config.toml
norm_eps = 1e-05
positions = "rope"
rope_base = 10000.0
init = "normal"
weight_decay = 0.11
decay_fraction = 0.899
seq_len = 512
train_tokens = 498900000
dataset = "wikipedia_en"
MLP neurons of a small language model. Each row is named by its layer, matrix (up: input weights) and neuron, and shows model dimensions 16-207. Each number is 500 + 50 x the weight over its row's rms, rounded and kept within 0 to 999. Numbers have three digits each.
After each neuron's rows, "fires on" lists the tokens most often at its 100 highest values on Wikipedia text that the model never trained on.

L4.up446:466580491415450521438530474400534542551525476472558468552513586442537543533477486463573494488596498534545534546502490537503451461506472582598439579471469621426542489472462508539571432550538524531500519456422508464580543444498508641558475560485517539494568493592528482480561559451591504487482460470428533482466489408565429520517432479454460548455501513479412475577553450532535490555535521486488467467535538472576569528514535516431487532446469536477492483562530541511442497566533527446569476436599461529450389439538520580456630544516427519528485509466485472483495553480423472498
fires on: " he", "'", " re", " dis", " she", " we"

L4.up216:649569471442543466506479453491530514525480532564494517474397496457431460507544503571585464515519529425441489438477565544539467465523526510497486443478540429512504565496506461486420458442484466552487501543531411478492596545532416515505493515457497593567541472374403556509460551441490609451609528566499446488578502512499460484547532552558523497585455491419529466535481504425442613435490474597521574557457503525488532506585441623436531522481483480555549494472576467521528492498589488550488536447477544509460519577498493468434475541473539493495447527516423535495486485460423503515
fires on: "2", "1"

L5.up487:539565476400458466457442473469455506494509440561479460516536428421434478546510454466545520494454540538541485509415522563499566413513573504575514583417521513626397506469503514487485472480536442467542543464575494513409534451557465484447541470497630530480517522497483467486537541636412512499462518527498478557437548499560474574494500537522527545518479494456492461393414516434546480565479479442470594473481444498455489415504505494536422393549512449555457365449494481541484407446457535455474483479633542520434447550577481485461457513579455451511548436415459425454536437401559544522
fires on: " h", " =", " or", " and", " sl", "ly"

L5.up510:542464461507607556474482434528533465489555496509447461489411481490505364419583588499569636498515496548534480477534531446523481583497421480544493437442579435476470477468509446534484464588506511472477519448513508384477497592495421559506470460527450519504496511530522503561467447534527425534449504518508448408494576533569380593433547485529453569394484519471443423397554506411481471559517537438541534486453552517482509500431493477482480421455465537539529487483578447445551504521566556522515617458468458532482515455594482469443463512569511543473618469431462503515459391476509526406
fires on: "p", "v", "m", "er", "or", "n"

L7.up470:493558500538544502467527567477553631600401494462508564482497503474499517528492517423490476498527476481487412490485472452522635537522500479467415548529559443535627509551515506530556509468409461526532545439496428513530527522546486456514549494514546546538486518546411594453390446539502450540496483448510500428406456491530576447482628463475569507497599462516420519541437463552490507580509561420481451495488480585472557531414482544465479487605530464481576420444343485494465456561519429490512463577487498490469559531596499533534491515607483502535511483555486449552503425399473477485
fires on: ".", "6", "0", "8", "7", "ov"

L4.up220:506597528484460545464458445498598499563508506562592501514487542473390522570491396548520566453491544462495467535522577482588527526475579538540525484501466414506507526460429462488537470381534447543415522405542423493542516487474451459394502531378431580486480519441448562389484572425507539544546448399508554451551464489471510531516481458417555559531490490489550478500506539457510540451599514508524502547429566630498469523523535538381536502538480453548621595433529431556530534450494525562565489439499528510460447523508448557538463482523519498445508500527431540517396512492480514607
fires on: "2", " his"

L7.up269:469514544495508431510535508608536506405555512454485533475596526410509604500616533444461558509477532439432462524427471453528500514397499477545425394497532513534535488450526455523591586487534510550471483513515503518550458471507502525499451391519538479526583488449437542627485492524498382517559517504493416423519531471457555545491536492583495574532568564419584486517435541520500451462611504398511499460430495527537459432462486539580616467496450469534538579528484388523491487482482587536514451505487537460487432492569552469450519474497419509494472445439519461451552480375488478523
fires on: " M", " N", " B", " Bl"

L5.up397:618423497470439486525469493499554494498485467505403510538509478522504570501530501524509469453574547583497529568516544504476402474502456437493458448450488483533488538506378457458564483453476563482428491492558468433518584506497495476512452603509498561482572489512539506485557470523520548554536511554568522419504541526546481474540494509518397595445491491481464400407477521519438459492531517507477534473462455517599486501465459522514466518579420481578612443527516575448490466510547551526428546446531541463446440610552510500508442493552490361399535448445458449494533423511528480489
fires on: " n", "az", "c", "a", "iv", " M"

L5.up462:499527523470448573522471565487556566538428537488506446584546614510468454584455527587490489484604479463452547498528488483473483554486396526501507406553478588516486486530496470564453441427390497513529531532682502404540427425520473389462445557486560607469450577390422514464493561492532531519517539497517542475575547487486476536443579445516475442486506583484489555456512533458461534485515429455471532516454512464550497495566414474601513536506449431515549537483602592439510509521564474622462525575478547451482508547568485518483417559521434435469513492472466575562460421515406475453
fires on: " r", ", R", " | R", ": R", " of R"

L4.up130:423458481537514430541477460514489478477525519440441512525599456481569510498499490486528607423416572555544526549515603451482425607461628515519472540556488512509528478438500559489474442481532521591574539506570450523461451412457445501499584433524423533488555474474424524546425438532498484524636405493583537432493589501639512516463520489500484472507535480468471499502482493499540490501547538512465468416459510509513505502501430540537427470571505537507580518366516501480490436441532580525561506423492441457398540417615545476521496526523406507549519491467490523518474439442485505457
fires on: "2", " ", "3", "7", "4", "1"

L5.up28:578534578426438575464485610488410520448438540456436563525600499454479503519496529456497533554510513476483505436504556399535530542571453540577491500481561560464420509459498515522427511467482469517572557533529495542475420422522449484531462490456531543509522480572445468450479520492634510495638600494500494462485564474513523440498495584528563516458543470452437539479547616422516572549500533541501528558528518351586520481470454519572492521524486439434412467525475530525437484504432581468497528485503501508573467512522467422470503506476594486584484532466534448506566460507491479449
fires on: " as", " by", " and", ", and", "a and", " with"

L5.up417:463506578424482445473438441534546590526587455457504550447528444567509577534535491515414499531486513497448562476500539542552442519451512483486439489605513526466531526435559569520529620514570488525396513553545542510459561507486523564505401537498440553504470475560472551437558413517518480470455504503519555480497450516498624428452475451479443580451507519382480412500559576577491525549544410619562426540571509543545515538517563484591550450539398563462527569615458553528476543425521508457462481507478553577466528470421508555458437410517524507473486484505455462451503553500531453476
fires on: " un", " in", "al", " ind", " Ind"

L7.up422:448363475465537523530444526518614551517491471448537553472571478526588421491480471414500541449520598488543553622507529490484448448418533410553409518539537539587570441517516568554576431537461497465594566557503515439494474459491487520490590475533501547507516494490517563580500446402447527506574498454538497489539514475447507549468526593521460504568477570447500547533445514568548451563478555434494490527523512600502559420488525488470534506497523539519535493452544523549428578519514467482581498438513545569484509530500598534399529404511445496561426451461552603552474505478462468569
fires on: " b", "1", "0", "\n", "34"

L4.up32:619507491444557545608502588569470488497556534479409492438537524517425533503489525488580555491468459510524493498487567511511472579525443501540529451458474549585491582449528481556514518577459496496439527508492512442535542584545436464560546503553422576441434624509498481499495561474531510466491549448545543457565461541586441536505532481610488465569416562427456502522574497455390464487410442524473564523529508515546484432490511510502456461596467426467510494526489497434495532546458518473480517434537649414564568569521477553471571552590451506401542504467487512494583524510494481443
fires on: "\n\n", " =", "\"", " (born ", " either"

L5.up434:543573517380502557533408532541568581472440523471478547520562571498510477538522462443427453429508521539484560491416529470636567486478601523505397472497504482496400442477514478451444489544394486509521519354570479529580455459406488469410439477481553491565479507533458485464431421492531493558552499455538516382470482446533570573445603518481545525592519591441511379465445467531498557442518560498472524470490525509545406545534362476480492521592491496513524489515506589550483528438432509484404528489532597560453510425503546441453442441557473487522494565428449520511470490510570515475
fires on: "7", "8", "6", "3", "4", "5"

L7.up111:492542433413517473582456535502440515486503489531466400457480442482422488506454547556435538416477516441496473421516586366490421546398517452509446530529492496545512516502558519540457457435438526542400525455524552523410507548454416482448467593544480535559526583551434573469445556515540493559574567502423471407525558497446483455502547491528623564556453450448490467456506526468449515530487437497564494537506543604465497519518394596530481507530475627412544473436492448396477416486507560506476510465513431425523527485483555558366447534542538524523416458540517499497529458509584450528
fires on: "2"

L5.up56:473483526453496541522529478530543448516462532586497480579637569526497515512573495536383585388500543439511517541531461526518425473445475446501448549539450484476500451430499455591513499460485450376454509539508538522510482408481430489511415584449523590448460558515515480525588459439545546474521475452407518533545456569572454499460487412545494514497543475461408547544504537502569514446445486540547527552571520462487553477524495607451489375472401464440525614527547484425497531508549574548530504457478484397463516553456495576451450481536553489409595478509501450542523383467470430484
fires on: " \"", ", a", " th", " is a", "Th", ","

L5.up415:545514408479454452576460543529458463481490546516499605460595466487453534439438489535417556435535526542510488400420457435567491519460543433523454506487604613462516434494578483558564513475502484604499494510569515451494544547449409545650507476520500504460536514511509523551517379522598507525456495433454482532590486496573496511475414575561441522446343432490404525535460527481494492486507576534446427477446528499576468445469401571517474539491503518533495545499483500557452524502626521542476416463521447504453571496520558542546463441458477490420528461531512534570508507408564427510
fires on: "-", "-l", " ex", "l", "e"

L5.up325:485448475433565505468492485524479488431397537524485548548580495418514436617529523537522491483441538524496508381532522463433544523575466470499514511546517554529515551470411411511485403440465455461491529404521519487455513454488525563485454524406428516497495534507431441553596478489552577531486536529413558435603515524585480487447564452488459560402520573503431523437410559487524488540552524470512518461518512517571422509593506491522473525476421484451586506531602467478494502495436517534520673527508545478438470607562516465412480471607533406417558456510530577503396519495515536503
fires on: " R", " r", ", R", " d"

L4.up346:519456294534495448481482439523468512539498458549519557499480452584480639469518500464547592511444464504554458481458501436585560518487432443497494488509534579482540416452501463519509494466552531500468515497620478418469552458446506518545523400480493480477506506454470487564542505506441490462531533497536528461479515449570625565528590423529535432438507474457583456538483489524485585521462506440481475538431481494454570359531422586504413535461532444560490481544608432514537530509432481535571539476492572548555388471662578539513469483517482396591482430498446527442471501484516527458
fires on: "h", "is", "ess", "es", "al", "am"

L4.up226:446488393429487440498582406414489535543404486564600460494511431430432572648528565520517484430550528482472472479474537437529460520484527452581488483507515506475426501478543521508541505484498407544454503493502451487467554484475475497539538409456505582478461511457411530394460440507423541539465504541413545521604499473494513567569552571532473516563492527502451492552438566501570513514458432442535566557482498534483463399467473537525502472558420549470517509513558536478429553464523498539489530503474541526442425507471582500412398494433530554373537484503472485421453502504489533408
fires on: " ==", "\"", "==", " Th", " H"

L4.up411:528479438411544526484486519467579523524500562457491612475492507509492489549557473523459477472438519447500446624493479490524463538459594431520433553549504593503521448463513501485534499445484548476550536526466413534531533500450467513522501424543518559542557507471492462509374522482494416490524575496580499513430532483694548588473606430457517479490524443473525513547450427588419492543502503418474562453572558499449527527453549486526512448492521534498517488528390504466428511604505576541527445427585443533537557446574434547490578356475457481546415503458554506529544505430450545518
fires on: "\n", "-", ": ", " Other"

L7.up412:553479468521546518435513463452541550507497565431440556456461467536478457564526602495438505513528486493492488579624466413523409552379473420464470428520506476485475445492446504540570506519481467524476496515526509503418398469533507503475524482439585531451468615440428463492480573468416478476437553483423454439481570505588531608465526560602465549483495443471448522392519495456503471519577449474482578542477560521495529508541394577558500547512522475489521555419585501464472409536523544512496533443459530432586545518551554566542564530506483512465547490510513531466533498531564447446
fires on: " V", " l", "R", " d", " Pol", " v"

L4.up54:567490498432588470469532538512507560590553401479473544545511565498483533521538470548556584527516498394459425544378593487503563462526553442587445549502492537464389475652499453458475524391506524466485529479514439497504535502445446589533452551487532551467553531407423481451423486497488492450471474483456511488471574450567526498468532465591493527511557514490457442566483511450523618522626543396494613573411508532506528574524481557439542509516485449494528523546528471553462475501514540517584447494460559502537527370521467622459525457482444453477520430386544573457523469466482489540
fires on: "==", " ==", "Personal details"

L7.up242:463439466478577548513449510514515523467490561437517550538455562414453544534426498572358545507480563434466561494413455429535596557453516551504590433529556468589513513499506342533422538469551491523491545588529591414567503495443484580507467463435550509523499591544454449495447397503389478532450532560409429437464477526623526493481495570472511487517563493488427486510505548393395483474588493530536542499518424518505554508519550587480549524564485478494610476567487564518464490538548591482462603536500467489504476458627456431526506496516462454515556556469434441528488431516513555431
fires on: " l", " D", ", L", " L", "L"

L4.up108:493484541370500496540432466423476498492540485524433538527537574487473477524548472521465465598375456454568449584504543543535524618485521437497467533459499502556562478432503572552581458558498474477454524473545454514577491518541475529495495461502517582520525486394508524450451590510561548453459571548524452443434506444560493584437508423432506487453450484450477449509473529526462464460544421458451517557504487524538522498469433483517508504502496560453432475565462466488500494455435546499498463497537559561572608561549415530399575478511447468541456535411494500496538540431559483549
fires on: "\n\n", "\n"

L5.up143:493438483391475438526461587496571548499521476509476554544506526504504535512535523494540552514482574515553492491425653488527442522518531409523504435518569604481423478535444562486382416534478538506493584477539425528430562534550543548557602550525480611490545521510464556547477517523430448502480501472509511557562538545472511485430517526530452479477548537461520468518411505507468466451529556533473534515465462459482499554529366496439519419491528534552438477491419486588483482478491449434500436517510475435566499531490410569443518390579476523516485530568541512464462521448472449592
fires on: ".", "2", "1", ","

L7.up318:543469479456527447449497447517457601448427504546555511427462494533511454496601497577455576484502499550455368498502459515464517513472491462665489486535544378511454462506467463539422449438545417429501536512527423477521540504435419536612458498585577476490570497509423539488537492425499568503542510402400506392497498461596578568419522551455482470477527526483472474511472443511495556513604636520541551490383477448476455556592530578525477561552583582504516431473545535503532444522513482590565484598520543458484480536473473492453447472494554483488455473442514452626460460484556456541
fires on: "–", "==", " ==", "-"

L5.up320:485498540445537533422451437609575612570556468501529528431546496483561506515522544549525502586523488509464467531478539425470537483473461397498482482559542543477439464526545488482457506513459447460412538497497414454554486503521555504477499417453534478513490546548491442503517527453464438420511560517377429401460454592522419605445491492485503517522470571467492491577426551508531443475646522431452579452489534533541441514526550442438426411553478529458522536526490430485535579481589506478499529529490511472503402518476520459576567474512459524525484465410461519556422345497508483501
fires on: " Car", " For", " Bar", " Her", " Ter", " Mar"

L7.up379:500460493491596435489425536482499523567510438463445588574474501530571504577517429575535564457497593415561446544393635353486403506479601463465477514553626581479568434517466511605495447504518517558458583480486476549617450415548545511480601558525512558450524542496475496542499492495533551485499531549479468550480538467530472515462499460447446536511615520469528493515384417555368515484537553447500506558455571496511494539549525517508447412524476473545525558439473485541568521581449446466545467589646509489526512488531449490467524499522472473529537547484510556528460566425485443564
fires on: ".", "0", "3", "ga", "1"

L4.up223:562452493472455505584480449639491469514549501544418510408523484496379476572522525504621517576420416482468526477483571465554484515549396499478504530505537483486426514510517487541486555398523438502518528554551484430516505504512458468515524560509599538500457479559430580469514437480496558585516547547482548413433517487495501467499466530556474462485506514523469494445403490458559526457561509483407590514448519403558459486464446537569482454610511381522505539473600570541426583467537578505508556450504490448458502571501565489539475556501571489446488527433544578490561545509493452460
fires on: " and", " and ", ".", " as", " by the", " while"

L7.up156:525486492387428524568488510539419610563547468521545536420503521574398515462556454549470496362521417527487451492425523534527506427522500481508436426477464582471500411595614446476490483508549485469507552516556497461515536500583503568561505557443555603479548535468440555462559506531553483388478600457507475493568542531610492545573490397454494431534424507450514493486473520525503408484457528449491531569464552591556412470489524559505373442469457465537494544480512500569500514544525479480434588619509645502451524516478511548445421523570579488414420461469550583513549462565602516514
fires on: " (", " an", " or", " in the "

L5.up23:516539528470530475525515541495530555545482476598478533454453590554418574570519480527508517541530414530429475483529464509554562493575494469477522445442547523612462470547540489511540498593450510531442551586558479524455559464505392544404485450502453463459501455537385408599430474493446542437547459446524517485491525550525425449439486502592479480548508510483520558603436506398516518555463480444499598488432487557525486549473427438448472506485487495495494467525464433541458444505531567459399532529522532407513494547400420595457544524553504525518428454551566487505598545529522597452
fires on: "J", " J", " | J", "- J", ", J", "j"

L7.up72:490498483441541477521609582488529541480482401515550449567413565504426510500476539565441551548527458537470500500496586500459487432499492515513491492413569485559525449566524470545519481539448466394595539440477449434424473529545489427437518462569542534572525467518485536481476500499393536451454428505435550442466556512477528570475555530503461500433538477462469487530422417514485478454484625431545541453432462516519496490493455470478535554499481537462441462452502619445510555513421455591510584426511491473358508491509499504477508524488484509571511467441469491501448494540515496483
fires on: "r", " Tr", " dr", " br"

L4.up45:464481511372481523613513597521546500448404462450550495445550568429491440555506488519511556529433491425548467497557499537438455484456452485524538443529504522507480487444552470531547476544403481489424509533514455486561506429493444443506539499565456560512588504479442563514503581495511440365493514478419505566510546439557563510490539430464542510451401561504398541550546536557458470425534523438454568496553495564593510484507540465496518448559451417466430525441481558464449527517506468526484540543520578457563443552459552518561506522528464517411630474475519535373563504443471417473
fires on: ", and", "==", " ==", " It", "\n\n"

L7.up398:540512527483571461561451495602581459473436538544533556458574496456449539517531514473523568573453458499508448467474578424511444490455509523537427521520497558549521441464447469498439507532503450474453535538511417484476553533449530482493592468478461480412452468521458488537518524457452541476493547558478534468489495509538480533520516532527589474477568559435455442530421590438452469519546457454527647464388501458545452569613362470496456433437466427462481499468470528520509525590495574486471567612424572466581440486518522452501449589579463538474442573551564406467469451523515466436
fires on: "uz", " J", " Y", "- J", "- H", ", Y"

L7.up56:464604527395555529514457529544494477466528537506470520413519492430529506511395518533452545442528514484497544439464457522601432502484501445507468536567567454450623457514500449525540482592532439435506523531548530492511421580564444485625560500520483566510602551493398521534536500460521515390478452411472525428438531502561530493532475441402488487543407459441547512581438424522478496555413560427554575513507461600519531457579502597565476459544514528524509528504509499595531443523520452480476584467535570495543540489492535533542458566461471484430461501506543511557407528496477420549
fires on: " (", " s", " in", " (s", " \"s"

L5.up216:513544519502508579481464476537433590545487446600466548493536518513512496581636483431519458491538589455550471528445530508498476518519612450567452499478509595531515488503433536519476536347509495545488533599474514540547470436605514493474555464498508514500468520456409466549607508496499518469575592526457624505453553474492485511490475549564418458612494592457479470463526544513485495480541451501473473534438519466551509490538455471526476455557451351489447533539594352544433535504471562436447535496550532573563467448558504478471412447519480557480570496446509521514473520534470488559
fires on: ", and", " and", " &", "a and", "s and"

L4.up244:615412500460527512525489457559468462510517470480487540370558499547507571527486465549476484487446432447518523495491561467494433479511405486573416580562494532404431488626537474478551473498503497408583523542458419507524590555535476477588641484565532515544573461495482505611484522444542532494579568481513446458463512434529510541605494462526513428457580457490499426554487492504494472560415502403553550473515484522488495533583471521519443545456441533438434603441529461471493479589473599523465488540502535454524609461454421498497464517489491444446392498435491548548497562444455533472
fires on: " (", "- • Total: "

L4.up390:508446519488487493509504493555527600453483470505536567470540529578498540548583520477586529509481475420611436533524515576460424456533485571510484513454515480456556494585465435476594482491502494442472533615504512394527540433514497516581511527392550557412537492386487550497442534516489504418467534460517492456532405564505567476593438512419475409453492455471439514462410593560448579502484571481406450516441449546560506477423495502448516452515467500504468621462474524545478520447387460505382496430500483483462535555591583489545460553554441491477537506459501429476520412500509460486
fires on: ", which", "=", "er", " which", " what"

L4.up438:580518465426552452533496530576532421421448542514398521437488524466524449509546442543423505427563492431516511575479463523472543456538563441479498476452511492515508590508523475539423507452519490591534513533521375618472478593472521516461501522520439498496466386502429468543415466486545501435496513401496424476493512546525520537563592594424494531530458565465356452500535545520424467518578592531495564559524526551565494550571559523508546429502514558591594530533525481533491493496537479510471520496431549481514476473597516433517500527570479449372500517479574465504500438471495608456
fires on: " M", " D", " A.", " P", " F"

L5.up256:520447486505458454462465514529396458498470498575517483557552473400474474542531423563418576530445491436495537536512525478506487503483504516510434566435561523540436481483445486527469428498523426539549548524556529507482554520469494535554533507431571579494554545465461566535508444467430595436486478430421486579528541466506454487540508526581596489446483528486407460468511523508490533511547452457470557577488422508573439512571393609523459434520511509438469377474509474528527526529519547490583515554472482374476463492492527513441417515485562403527568467435465476451501461482507534498
fires on: ", a", " was the", ", the", " Japanese", ",", "ian"

L5.up335:587551402501477503538512558506536597568457556538584539394571506570435530511511480461474442482520523539401448538520519473507514453437558493460420505603519547527446486469571502472512523456532562579508523551544508498513542419531501545488511377481526519625552671537359469477464570533521440572577522489385443443589515501492507455511485601494505539449510420424490531477582485457518545483525492421426529534483523508598436429494514526499489589526576490386482492476490479477508468435509441569506530508515439480500501501505604527499505456526505446474450614524546399571473453510574461563
fires on: " In", " of", "In", "in", "ond"

L4.up205:562478504471440419429551506483569462497483517479569552553527529529510555521513444527502502527487479586577473526541542364482501540397500533569408486486473407490547530499551523459466502491519519477461505459571545418540591489466536510553447515574475540588429481518499527544372474582453488476493421492517531452489481500459520615457482464515500527485481546484593487611450477506444560447536634421380510487500566497606523478516441499557468395452504512435527501537547623519415464482565453556572575520561549450413420571512489443488506515556467520405450524386435537480483435495478510531
fires on: " ", "==", "ir", "ol", "at", "is"

L4.up189:459476527414539504436485558572481546551497500496474532561499498420531536512521533510398557583449467462517511558508550505618503495400475489483392498521513541470539428381471492435567611626420414499525518552583501465464432418439485556486370546540485528459507497519444509370484490452409488557494479489463455500511491537577494498447519505418562515499510454447477489469574498455513539508527475566555537478527517541494505520466525655485491615484451443479523541484523580459515448416530533542511541581425463450462472452498536566508539519517475587593591504504453549526445443499612410531
fires on: " ind", "==D", "un", " ep", "15", " un"

L5.up422:489450497445617440519520466512481539545477409501474437513543489384440524667516494543485545479563496514481505391543526469531555476517488438553484441507544399528422477483538466506470435497560513574409491432584493506361517526455470543512526496538462532431433561363462456437562498502367544442532547451414530496465572517557489480368454479515455489597509435484561552452430501425535507454451502504559574517501480456499506419570430499527488518494487532520556518534450378544533500549546488492439521513384464437483454499467580474559585502499446505476555537467504480454500580496529504454
fires on: "J", " ph", " J", " j", " ch", "017"

L5.up116:571373474525437513531462525413456518560411400489405580472514527530434464454492487538564586370578414429505525506474509476508439623509424478526529454519605446511483457485451524480547437534463492441521521510486436537541499452590456503473499578468422508443433560518472516527480468473490467486385574534543512424496547385516552451488504530555447462501536572468506469484517509533482448497466609459480471545402587425534568490485541510575480418446451482550461597462537564435559607486456517484573449473492559435540578528470425524512470453550517442495468477529510654527517514402541490505
fires on: "p", "\\", "an", " of the", "mp", "mar"

L5.up133:460475501453471482530612491506438630583454391520620515492563493539536480528478523481493534447418526540493482495475521510504473489471458473539501409505473422454542495711492496581539546498594488459530538546511498465514504500578482429528524507523476534557464512465507509613587495431446499509515557482555497511495566411485517540551511462534565515529476496501451520485352469508431481525501429537462527456488487436547434526586412495428449551459492586521542563481463565496537546453552575489510569487478556409389486424480492427443463536509455513533547517404557556523452501462545543518
fires on: " tr", " dr", "r", " Tr", "ied", "ed"

L5.up351:529507516493492434594488534473530427517478505432448481524604465581487515515571453507508556542532578555482475451424554482554433470421502574461512527544555439419519572499405468581587536484524540451401538450461426563541537512549524478568512488501449525536472529505433513551505515485489445553490647551477583521524465483515472551456431519475522522515409530479494514516474539458545506572532511491450552469494584562490617450526530593496495686558554415627581428434483462516457485526528524531431569527414494484499531473508537542522432481519442463565504505544507522451584492524413645517
fires on: "2", " |  |  |", "tern", "m", " votes", " and"

L4.up145:469485458491499388426519455530534470533412497502448512501485519502520633521483534531550516451485512535566517543461515470533465558362448533502522515395624620438521435550555467450508492428490508469488479504528447519410483556465406585504513561479487514567541513486501505472452458483450412542537456550505519474487572456509425436574448572543535478483467543422427472499534400478556420387521537560485555536443503399505504516472403552553505472453455537535547432418574485498491489479519482510489532447503510477460485482488509444456532494580535536421518501373535465479414461442547518575
fires on: "r", "az", "ag", "v", "ol", "p"

L5.up252:525437480462492482433506523500482408493484467565410567604489488471516502568609511501451492440563538515553512565506577505464490516412623531480406572569543549419497502518504516495487563478555521485538554490464529501582477525509497600538496466500433544446527479472467383555665526493452517485459466428484631530446416500574460428487480515437389499548439472431446541452534506463415548505500554477489495612475580526433539497557533508530495484400467575508521491638550474444384477552500567493448529470503500613466507494588568513361567482523515487480488509449478541437452589461599511416
fires on: " un", " re", "88", "is", " he", "ers"

L4.up474:460503462466515572516431569570451500501481604541485503493506577434477458517467453456427541553415585484419489617402521547473449505539604507520523575436527548478451451547503456510494488436455528502513560547519522507547503517416403539442615501511535541535521504442458558441508571436448510538558563497508480491504533551472473537485469461525516387531491461469585467466490542426552508509564418441446632431467411401509500526564502497467509386469587492491408423489516400522549592421499544526511468510591538403496435554453517450439438444509544591460490573451530530494563500527573513513
fires on: " and", ", and", " (born ", ", while", "tr", "1"

L7.up472:464472538529461509499408433440439495469622437506427503525605481494530580518523421566476542527502490508522539500443545471552535522479468520591418506525504561520419469555478519562479530476483485482478561536470436438569498464484513454445458472534581503473473477505511513542557568446452473467561606553527488510447499523505450541536438400463525476447532554445497471408496462504496444422442465587492569555501434469477570528560461583522487380467541473444492408467523453521535469457477417497497442516438548486533422541616436499553482563645496524408523447459549535494642443455522501499
fires on: " and", " or", "hat", "h", "ul", " more"

L7.up29:518488448496456528571572532484570491368434530467523509385536480491489534527458539564439466385502384530478509510481508485524478549524532497499449478478507520522525577472562540609602528537531548511483525501600445543448385519502506578499446470548512492523495368477462489354542499515512455529498561480565490440490534466497596610515589504533435536495471502483446356492516494471404477438535559516535518489464513518502489459507493509531431465564480473438543585589532483512419436488520522499461535506493555445474439480547515584491407453507387390403477357415490593575485496470504497508
fires on: " M", "m", " The"

L7.up18:561552539508557541486484479532516600494492602566449407487576476402601472520523528589463511560562517546491537545625491525432500537474482475536544508435494524515414456506431537528490416440538513425414518597553539493432462540540465418463594486527559493447553590447407494472539533420481460513517568542400492490566507519488507545473451495565383519519484396481480445525470497441502485526538486407507586508449522426535542512536543496559583566449483583445464559470551483482419454563494545507538486527509545394531501551483501464447475568492363525497467442376469496549429424456541465495
fires on: " Z", " N", " of R", " and N", " of N", "-R"

L4.up381:467487572526479560517435495575459513555490454476537529527542450565538629508457538537376458466536520440439428529539476413407492541592566493430439546522475546507458511550480471551492513475553452445485557439489529411517503494528444496542555495443467591551584465465436526541610556492489471455519527625469495489508520541548463497529459460551450535496417559474479596499574486472447507497491390491492553510530613491421523482485543515579395408529461480409516523467494343455400560491512632555472485420596535485499505476447521456495503513565557471521533572562551523499458491572407516474
fires on: ", and", " to", ", which", " and", " as", "y and"

L5.up314:467441504531503495577406508444462497516538470566402484486543524508425538492476452470437503503423427462365461456486490515650492532525551495593444497541577457475545439391495494524537533527506445504639508490576468492515542530468470525506512509451567488575482488558449433356609390478528450515463502523520534427408538367475605524554506500490463518550424512474513513457474529528412499463533566509407589472485446489525490457540419516551491569441503461567514487492529510513537521511452456522536585470510497440456560482472573477471428380575470436531401468448500525514378485511550574551
fires on: "am", " s", "m", "im", "od", "."

L7.up179:478528598483510525539557547441529626517497505445417513478443542506504523472483378508470468471598548545447544446474519466492487535465524476518560494477448514532486513521501481486529425533469508481448489477491482520575461401505510587554580419556615535461548522438460607468491499481443505603446639483519437483519637481482598476541537534586515521397521509471459474519470605529417453528465487558513566575499525519461431544541529476476435519485448543527517548511554561548506559646527493500521472536486501507467472458622511601510411439522399461535471502370533594485529561470504426482
fires on: " M", " | M", " in M", " of M", ", M", "==D"

L4.up279:507488472493526505453471572569392402535527458507493533536545525526481541586525578577403515465463481502402434595507554409515612585455485517457452448592474518455511564497548390524438567546441480514475536426576489388419464489473411541448458508528525506486540455470452548421510430498494508484498480416480411422545537489558475555491537583507492551534558528491457466484534394497509486498414502522436430531459473510484501534482492570459495427566591416508530457475482479395539469438537549512594538459414461543419519632507595560426524470485535555437492552506505506474474470473461502415
fires on: "1", "th", "enth", " ", "id", "m"